Weights of a small GPT-style language model, trained from scratch on English Wikipedia: MLP 960 GELU, LayerNorm before each block.
MLP neurons of a small language model. Each row is named by its layer, matrix (up: input weights) and neuron, and shows model dimensions 64-159. Each number is 50 + 15 x the weight over its row's rms, rounded and kept within 0 to 99.
After each neuron's rows, "fires on" lists the tokens most often at its 100 highest values on Wikipedia text that the model never trained on.

L4.up859:33 41 57 64 41 71 58 54 48 34 64 47 51 55 62 50 72 39 72 80 51 62 59 39 17 73 37 62 47 49 25 34 50 45 22 43 39 49 31 56 39 21 64 42 41 68 56 52 38 88 41 69 28 69 15 53 44 61 46 26 53 59 49 49 48 57 36 47 77 51 51 48 59 72 43 36 42 52 43 50 26 47 72 41 69 47 31 54 60 57 90 64 62 35 48 37
fires on: "–", " ", "f", "F"

L5.up908:46 52 54 47 19 72 54 54 83 50 58 44 51 74 53 58 21 44 81 58 48 59 39 61 53 27 42 55 55 45 64 71 40 40 23 70 43 23 50 62 78 47 53 59 48 57 62 62 23 53 49 35 54 15 39 36 34 44 49 37 28 44 48 41 50 49 29 40 21 39 39 65 24 30 42 38 60 38 62 53 47 66 61 53 49 57 63 61 55 66 58 56 13 66 56 53
fires on: "i", "a", "ol", "al"

L5.up345:34 68 43 66 47 62 68 19 63 55 38 47 48 59 49 72 52 61 51 77 45 43 32 39 67 38 54 52 54 47 40 64 46 50 22 74 49 63 44 41 65 56 67 71 50 52 41 34 31 26 55 46 40 46 32 42 46 65 36 18 50 64 53 50 32 58 32 40 63 60 51 49 67 73 52 60 78 19 50 47 21 42 40 36 33 46 18 64 65 42 86 22 44 31 32 22
fires on: ",", " January", " October", " April"

L5.up614:45 35 66 53 39 45 37 30 44 49 15 47 50 57 67 61 56 43 52 54 54 60 41 41 59 63 42 76 51 37 58 40 28 71 63 49 44 49 34 48 49 77 54 53 64 60 60 63 52 28 32 47 46 28 59 63 47 56 47 46 33 57 66 49 57 26 67 34 52 44 27 63 40 42 32 67 18 70 63 58 57 49 58 90 54 14 38 56 53 32 51 47 55 72 20 46
fires on: " M", " F", " second", " von", "old", " at"

L6.up668:55 35 66 36 34 49 72 60 38 53 52 23 51 26 46 46 50 67 72 51 58 28 68 68 54 51 48 51 60 50 64 50 39 70 68 13 46 54 42 08 53 36 66 45 45 39 45 35 47 41 71 26 53 44 58 54 41 61 44 82 71 00 59 51 80 42 28 67 45 68 57 59 54 49 49 37 53 58 90 57 53 33 47 89 27 38 57 64 60 45 43 72 46 56 61 55
fires on: " known", "ed", "aged", " listed", " recognized", " described"

L4.up123:61 57 48 60 50 66 64 34 36 32 37 00 43 37 41 69 56 20 55 47 60 76 43 43 23 68 47 71 57 55 68 66 51 43 71 51 78 62 65 48 63 62 44 56 41 69 57 76 38 57 73 68 51 38 57 56 62 33 48 64 84 71 22 46 29 66 54 57 27 84 36 27 25 35 57 44 59 37 34 52 33 65 63 62 61 60 34 45 55 67 58 54 47 35 39 59
fires on: "r", " year", "2", "p", " day", "oot"

L7.up655:47 78 52 44 50 44 55 47 63 54 40 60 63 40 48 61 46 57 30 68 38 49 32 50 52 70 57 59 23 59 61 60 56 35 34 13 24 47 58 13 42 37 48 61 50 40 47 54 40 60 71 79 35 66 57 61 56 27 41 69 52 59 41 53 67 27 45 45 28 47 80 76 72 48 38 63 10 27 62 65 50 66 49 63 38 37 52 71 54 50 25 60 44 26 45 59
fires on: " St", " of", " San", "ri", " Bar"

L4.up191:23 62 62 63 61 70 40 51 35 43 07 26 76 67 63 49 38 39 38 63 49 65 24 40 59 44 70 57 43 68 54 41 40 27 85 48 64 65 70 36 43 55 40 38 68 60 42 76 35 52 41 39 36 57 47 47 37 36 17 74 54 28 53 64 37 54 63 39 53 63 32 51 67 38 55 38 42 65 99 54 33 66 72 75 56 43 48 65 46 47 34 66 48 45 51 45
fires on: " ", " (", ";", " second", "ell", " first"

L4.up460:50 53 45 08 63 58 57 50 45 63 10 71 57 70 35 74 59 50 52 51 58 58 59 73 50 31 41 43 25 41 65 53 49 30 66 55 36 67 23 54 69 62 37 44 42 74 54 74 51 12 33 47 47 13 75 48 51 53 48 57 75 64 53 61 34 33 49 72 24 28 63 47 58 50 56 41 38 49 54 64 55 47 61 48 46 51 43 40 23 60 43 51 40 72 22 64
fires on: "h", "of", " in", "ü", "ö", " ("

L5.up899:32 43 49 40 36 49 32 65 55 51 21 39 45 70 43 72 57 44 29 59 46 04 52 46 50 45 01 54 18 55 73 44 59 65 70 79 54 52 41 50 57 49 71 53 57 49 54 51 55 41 65 38 29 73 51 46 55 40 74 28 70 71 38 45 52 93 58 57 70 57 52 51 63 37 31 54 43 24 44 46 64 28 45 63 34 56 56 52 19 63 44 44 53 33 61 79
fires on: " is", " contains", "ates", "es", " has", " features"

L4.up255:47 54 53 58 56 49 44 57 66 21 31 43 48 27 70 34 59 32 37 60 48 44 43 72 46 58 48 47 46 69 58 66 33 61 54 50 42 57 53 46 38 42 66 68 65 51 60 32 43 40 58 09 49 68 43 67 48 42 64 35 60 07 12 80 49 62 75 56 37 36 76 65 57 30 51 41 71 40 59 38 37 42 37 71 85 48 38 68 42 47 34 48 65 64 71 45
fires on: "id", "ert", "er", "ill", "ett", "gh"